{"num_hidden_layers": 8, "hidden_size": 256, "num_attention_heads": 8, "num_key_value_heads": 8, "head_dim": 64, "intermediate_size": 1024, "vocab_size": 2048, "hidden_act": "relu", "norm": "layernorm", "norm_place": "pre", "norm_eps": 1e-05, "positions": "learned", "qk_norm": false, "attn_scale": 0.125, "bias": "all", "tie_word_embeddings": true, "parallel_block": true, "init": "normal", "init_std_qkv": 0.0197, "init_std_o": 0.00492, "init_std_up": 0.0197, "init_std_down": 0.00492, "optimizer": "adamw", "learning_rate": 0.00173, "lr_mult_up": 0.787, "beta1": 0.9, "beta2": 0.99, "lr_head": 0.00639, "max_grad_norm": 2.0, "warmup_steps": 459, "schedule": "wsd", "decay_fraction": 0.399, "decay_shape": "linear", "final_lr_fraction": 0.05, "batch_tokens": 16384, "max_seq_len": 768, "doc_mask": true, "train_tokens": 140500000, "max_steps": 8576, "dataset": "wikipedia_en"}
MLP neurons of a small language model. Each row is named by its layer, matrix (up: input weights; down: output weights) and neuron, and shows model dimensions 96-159. Each number is 200 + 40 x the weight over its row's rms, rounded and kept within 0 to 999.
After each neuron's rows, "fires on" lists the tokens most often at its 100 highest values on Wikipedia text that the model never trained on.

L3.up655,213,248,135,143,276,163,211,252,226,221,137,213,198,255,165,150,198,247,193,262,234,209,206,184,256,201,155,159,223,191,223,270,198,157,187,219,171,153,253,219,182,179,199,184,182,194,198,161,215,274,217,154,170,229,162,240,202,206,174,199,291,171,277,197
L3.down655,203,220,220,208,208,223,171,228,190,170,182,154,203,139,209,222,269,272,310,223,171,153,237,239,208,186,187,194,112,222,182,177,138,232,266,209,139,189,170,182,285,238,200,198,159,194,179,288,195,280,161,267,192,171,164,150,192,267,148,181,223,160,177,148
fires on: " |", " d", " w", " played", "s", "ra"

L3.up691,180,221,154,210,303,190,195,214,138,136,134,220,158,175,220,177,180,184,224,249,152,208,213,211,251,233,159,236,204,208,223,212,193,264,161,150,255,180,219,121,244,192,152,259,154,247,232,254,181,116,275,255,171,147,199,210,170,173,157,157,217,227,150,166
L3.down691,249,235,121,215,199,293,161,217,112,183,134,159,181,268,224,197,196,156,197,178,231,237,209,210,310,186,192,175,252,246,212,204,216,223,165,188,221,200,180,210,169,166,225,142,206,263,224,210,187,204,213,259,193,168,240,175,285,245,187,211,196,208,113,151
fires on: " D"

L3.up174,156,131,237,146,176,185,237,183,184,175,203,143,236,214,248,196,231,166,165,263,253,173,162,186,247,196,205,254,239,241,183,232,258,102,186,217,207,186,236,251,223,190,179,223,142,258,218,250,129,225,234,140,163,263,222,247,220,238,185,175,204,208,290,248
L3.down174,160,227,222,185,182,182,193,187,215,246,169,233,231,147,236,201,191,184,75,218,243,146,218,169,211,236,207,152,207,212,235,207,206,268,161,257,135,167,227,236,143,207,164,164,170,162,133,193,160,224,198,106,175,258,207,224,165,212,205,254,171,219,246,164
fires on: "ot", "w", "pp", " hold", "±"

L3.up726,265,184,253,264,232,200,220,171,121,193,150,225,124,190,219,201,242,165,159,161,184,215,209,189,218,189,202,177,181,187,161,140,193,200,249,171,143,220,169,119,264,205,155,197,180,157,136,281,147,111,179,176,221,214,202,220,209,200,215,159,218,244,211,209
L3.down726,206,286,184,259,178,183,222,250,209,195,185,253,170,211,220,216,210,201,224,208,130,244,247,200,228,133,244,176,233,210,194,260,279,116,256,197,134,261,183,213,189,206,190,191,162,173,188,273,142,217,168,182,201,143,259,200,177,285,196,210,196,241,226,198
fires on: " lo", " Lo", " Ro", " co", "lo", " po"

L3.up299,167,231,151,146,104,157,190,309,218,209,223,277,184,255,198,213,194,241,195,182,207,147,196,217,225,285,150,203,234,226,211,166,245,247,229,201,234,201,242,222,262,212,212,260,187,181,198,191,162,216,223,194,184,192,194,186,250,208,185,208,134,187,197,212
L3.down299,207,262,199,225,229,221,160,203,260,295,213,185,165,118,153,214,201,251,247,227,198,211,126,171,241,217,175,169,165,178,231,183,176,200,205,141,224,152,278,203,178,225,116,237,164,259,245,126,279,247,226,222,187,250,185,201,172,168,137,241,174,226,146,134
fires on: "ic", "tic", "al", "ian", "s", "ist"

L3.up555,292,115,244,176,195,154,220,248,200,214,269,219,185,203,239,246,187,218,208,156,247,176,215,196,222,163,207,179,169,169,190,83,225,244,232,181,136,182,158,169,193,169,203,285,210,165,148,157,92,178,175,123,171,177,224,271,228,173,171,146,229,245,266,207
L3.down555,194,257,199,195,203,193,211,190,237,215,121,285,139,188,190,126,174,246,232,261,192,212,295,199,172,244,235,179,166,210,304,264,208,190,207,269,189,198,294,205,201,234,142,168,190,185,215,255,240,193,216,162,175,192,210,186,102,288,303,201,210,204,196,216
fires on: "la", "ra", " Pla"

L3.up784,218,278,260,224,227,192,209,250,184,246,153,188,195,264,186,205,143,194,154,211,193,266,232,225,199,180,194,149,269,257,214,171,215,180,224,220,130,220,195,132,188,164,195,195,161,181,161,201,177,130,249,210,201,233,227,220,272,153,236,159,241,203,213,197
L3.down784,250,264,241,176,245,241,220,203,224,194,167,219,242,178,211,275,172,141,239,203,189,231,278,273,210,205,288,190,129,180,189,151,211,268,274,187,210,213,95,257,189,205,221,202,158,235,189,219,230,186,247,252,160,216,203,217,172,240,218,209,214,277,223,269
fires on: "co", "ha", "at", "ea", "da"

L3.up534,245,166,181,202,222,175,221,325,214,256,176,237,119,190,140,204,197,259,165,240,162,264,213,200,211,187,176,174,163,192,217,138,222,206,178,105,253,256,178,204,208,242,270,207,178,200,169,209,207,186,194,143,201,233,207,188,286,153,255,204,227,212,183,168
L3.down534,259,255,162,119,177,208,152,254,227,175,170,244,173,196,174,203,181,102,347,164,167,142,162,235,196,191,212,204,248,164,209,179,244,207,220,280,206,160,213,161,260,197,193,216,190,205,217,216,233,240,187,244,199,264,160,164,172,232,180,292,155,246,123,188
fires on: "l", "al", "el"

L3.up968,251,195,109,204,170,242,185,237,178,211,141,198,179,266,224,185,170,185,207,269,115,190,147,181,234,247,181,155,202,198,207,207,180,178,276,191,204,262,186,225,254,193,247,166,162,225,260,228,165,255,191,133,232,239,213,201,248,235,243,177,207,183,199,202
L3.down968,243,259,237,207,222,186,232,202,227,232,224,183,185,210,104,235,250,266,246,248,197,157,210,261,157,162,216,120,188,195,207,216,181,234,194,196,198,169,192,174,209,172,165,210,138,162,217,197,123,235,213,267,207,240,155,248,199,237,192,228,112,160,160,186
fires on: "al", " of", " at", "ab", "ar"

L3.up511,219,199,249,190,134,189,239,176,200,197,129,129,221,206,229,210,257,264,110,239,286,185,144,125,232,244,222,202,153,222,235,186,211,133,210,166,156,188,142,257,199,213,281,177,162,196,214,238,126,253,223,150,180,249,184,241,189,236,135,253,214,205,216,243
L3.down511,162,200,264,179,233,158,198,179,243,276,197,246,197,180,187,188,141,218,166,189,186,171,209,219,122,267,197,215,221,250,251,216,198,231,135,196,189,198,215,192,88,241,156,199,142,164,200,175,168,235,219,184,187,290,177,254,178,224,257,241,147,239,243,221
fires on: "ot", "op", "±", "b", "S"

L3.up831,153,122,148,161,245,209,243,234,225,223,166,280,188,224,200,229,201,246,202,217,170,218,247,169,266,91,178,139,225,174,152,231,205,223,205,223,167,205,197,171,218,151,159,257,216,192,265,202,169,261,179,158,233,211,208,214,209,251,270,176,213,217,228,126
L3.down831,240,274,202,162,180,283,166,224,269,208,125,209,151,191,144,267,235,220,219,248,144,208,279,219,127,177,195,196,152,237,239,239,239,172,244,152,167,178,133,234,216,231,229,248,222,160,154,244,171,204,218,219,215,185,202,231,115,155,239,142,130,193,190,237
fires on: "ro", "ra"

L3.up510,228,180,171,164,251,170,211,224,183,215,215,155,250,125,212,159,225,234,225,221,154,233,167,198,212,244,223,250,138,221,266,156,182,207,156,246,248,187,220,179,247,165,254,200,152,220,223,227,170,249,177,189,147,277,131,206,226,185,166,223,205,224,170,171
L3.down510,227,237,228,188,260,216,194,226,146,207,185,176,207,154,263,165,209,208,166,214,129,246,220,216,171,251,212,282,121,194,152,132,212,218,209,245,264,224,144,137,188,209,192,171,190,234,213,248,187,272,172,253,164,245,172,217,223,278,226,165,127,214,232,165
fires on: " be", " ch", " Ch", "Ch", ":"

L3.up371,265,181,183,250,162,303,230,174,185,219,187,194,171,189,273,187,214,191,166,203,238,265,220,219,179,245,185,184,139,289,223,230,149,89,146,198,150,282,186,180,227,181,194,133,195,281,193,155,173,254,206,190,171,247,214,176,201,194,176,217,151,190,199,230
L3.down371,227,201,239,223,177,173,168,113,227,225,185,150,240,170,208,232,208,121,282,159,222,268,188,253,304,192,174,175,152,238,210,169,195,175,199,185,328,253,224,178,163,244,161,199,174,223,157,208,175,168,157,291,118,162,246,230,165,180,192,232,184,157,273,155
fires on: " p", " re", "ack", " back", "ol", "ck"

L3.up261,224,156,153,147,210,227,197,200,175,203,148,222,204,164,145,213,192,179,293,167,203,298,155,199,204,129,205,199,210,251,200,222,192,170,171,203,248,155,211,238,231,128,247,246,226,192,258,223,147,149,259,174,180,238,194,206,244,97,158,225,199,233,239,237
L3.down261,210,205,211,192,183,153,182,253,205,199,252,261,221,177,239,273,176,258,127,187,231,174,187,189,198,163,203,234,216,185,137,230,194,226,222,212,221,261,258,208,191,198,181,197,255,189,192,216,261,191,114,316,265,236,165,164,253,221,234,222,182,193,162,190
fires on: "al", "L", " ", "N", "D", "om"

L3.up447,163,226,242,181,281,238,249,199,166,197,119,267,153,282,171,193,199,220,164,189,173,242,221,197,221,180,181,239,222,187,179,208,237,89,251,239,160,275,213,155,135,191,202,184,186,177,214,170,224,238,258,236,202,218,200,217,169,184,195,160,249,226,241,205
L3.down447,272,315,240,117,248,175,227,158,113,196,141,225,241,220,314,222,250,184,222,216,267,154,213,195,197,175,215,200,220,158,140,107,249,217,201,191,163,210,155,239,138,158,217,154,196,206,243,172,201,248,165,208,233,121,194,227,111,185,210,157,226,213,204,263
fires on: "co", " Ho", " Ha"

L3.up603,154,198,120,142,311,216,169,277,162,193,201,177,222,153,205,195,213,162,195,253,222,257,148,149,216,185,205,208,174,201,258,208,149,151,170,197,192,194,177,220,148,246,256,254,187,248,216,223,214,194,184,229,218,229,199,206,290,213,188,173,232,241,263,161
L3.down603,303,164,206,185,212,228,190,247,137,124,147,151,220,252,175,195,139,169,252,211,145,237,234,223,179,181,185,174,174,193,166,179,233,243,225,249,272,251,223,198,157,216,187,213,203,183,200,268,154,216,228,270,251,154,149,136,209,180,180,167,219,188,111,220
fires on: " in", " c", " D", "c", " ch", " by"

L3.up150,193,158,146,217,209,206,220,233,177,157,164,166,196,263,210,180,199,152,143,249,180,155,209,183,231,155,205,188,265,223,247,210,171,214,244,214,122,192,166,87,154,168,178,190,218,210,190,167,140,231,197,222,209,159,203,213,165,146,123,210,241,242,164,151
L3.down150,137,199,148,255,135,270,249,189,163,169,185,215,173,116,180,192,124,138,230,146,241,256,187,234,226,207,215,171,188,211,203,224,200,231,157,227,267,251,234,99,218,156,100,269,223,184,227,122,176,224,238,265,129,199,178,232,212,173,218,196,169,195,255,180
fires on: "ate", "age", " population", " under"

L3.up628,216,192,263,187,167,223,201,207,225,168,233,204,152,235,193,178,274,272,182,172,260,192,251,155,178,220,219,120,232,194,144,180,174,156,190,280,106,257,192,172,185,279,204,121,229,181,141,253,211,193,210,144,240,262,197,240,191,175,114,148,233,210,197,167
L3.down628,200,229,218,170,166,198,239,169,227,204,126,229,196,193,127,196,259,192,250,192,232,180,220,204,239,259,171,259,145,207,204,202,223,127,233,193,190,130,148,155,244,209,151,179,240,234,231,243,247,258,136,207,244,187,183,328,138,189,154,208,252,229,226,229
fires on: "tro", "gra", "co", "ho", "ible"

L3.up393,223,180,141,222,138,216,222,250,177,186,181,217,146,261,185,213,168,272,213,180,206,184,245,214,177,180,211,171,198,258,221,168,238,199,97,202,163,284,206,181,222,217,180,208,235,124,155,233,150,190,185,185,176,233,176,209,235,178,163,135,268,209,218,166
L3.down393,269,201,229,213,213,171,194,248,188,239,204,217,123,215,163,203,150,280,256,237,214,208,239,182,224,147,243,145,227,157,260,196,214,184,247,183,199,217,150,271,225,242,169,248,267,196,166,151,263,197,262,210,164,156,137,161,101,244,191,196,177,179,129,167
fires on: "r", " name", "l"

L3.up262,235,160,186,280,184,242,177,180,210,169,222,168,220,152,206,190,197,202,118,181,191,182,125,175,201,210,186,167,180,227,212,190,201,208,191,184,175,171,191,110,209,172,236,193,197,239,142,191,198,246,195,188,216,206,214,255,201,126,169,153,194,222,155,217
L3.down262,213,171,144,205,185,216,186,143,227,232,225,245,219,158,305,148,245,188,202,159,253,203,169,191,178,126,197,263,217,243,172,199,224,187,257,214,251,325,247,201,102,160,200,155,244,260,231,133,197,193,169,252,162,210,171,207,187,154,200,173,178,201,172,254
fires on: " out", " under", " up", "ate", " back", "ack"

L3.up737,205,237,228,242,238,255,204,207,185,190,137,211,154,194,195,171,202,233,188,176,212,218,191,212,184,236,202,172,151,213,222,185,177,270,286,213,207,218,198,190,233,236,238,222,168,192,206,177,147,160,212,133,208,200,213,175,257,188,269,232,218,218,194,188
L3.down737,206,190,152,245,211,236,174,236,213,231,192,262,189,229,191,141,165,128,250,215,172,190,246,278,201,183,193,190,187,227,225,224,106,247,217,158,224,254,175,224,233,230,173,197,185,146,229,266,174,170,168,199,238,156,196,204,273,257,297,248,221,221,204,183
fires on: " lo", "lo", " Lo", "ju", "th", "go"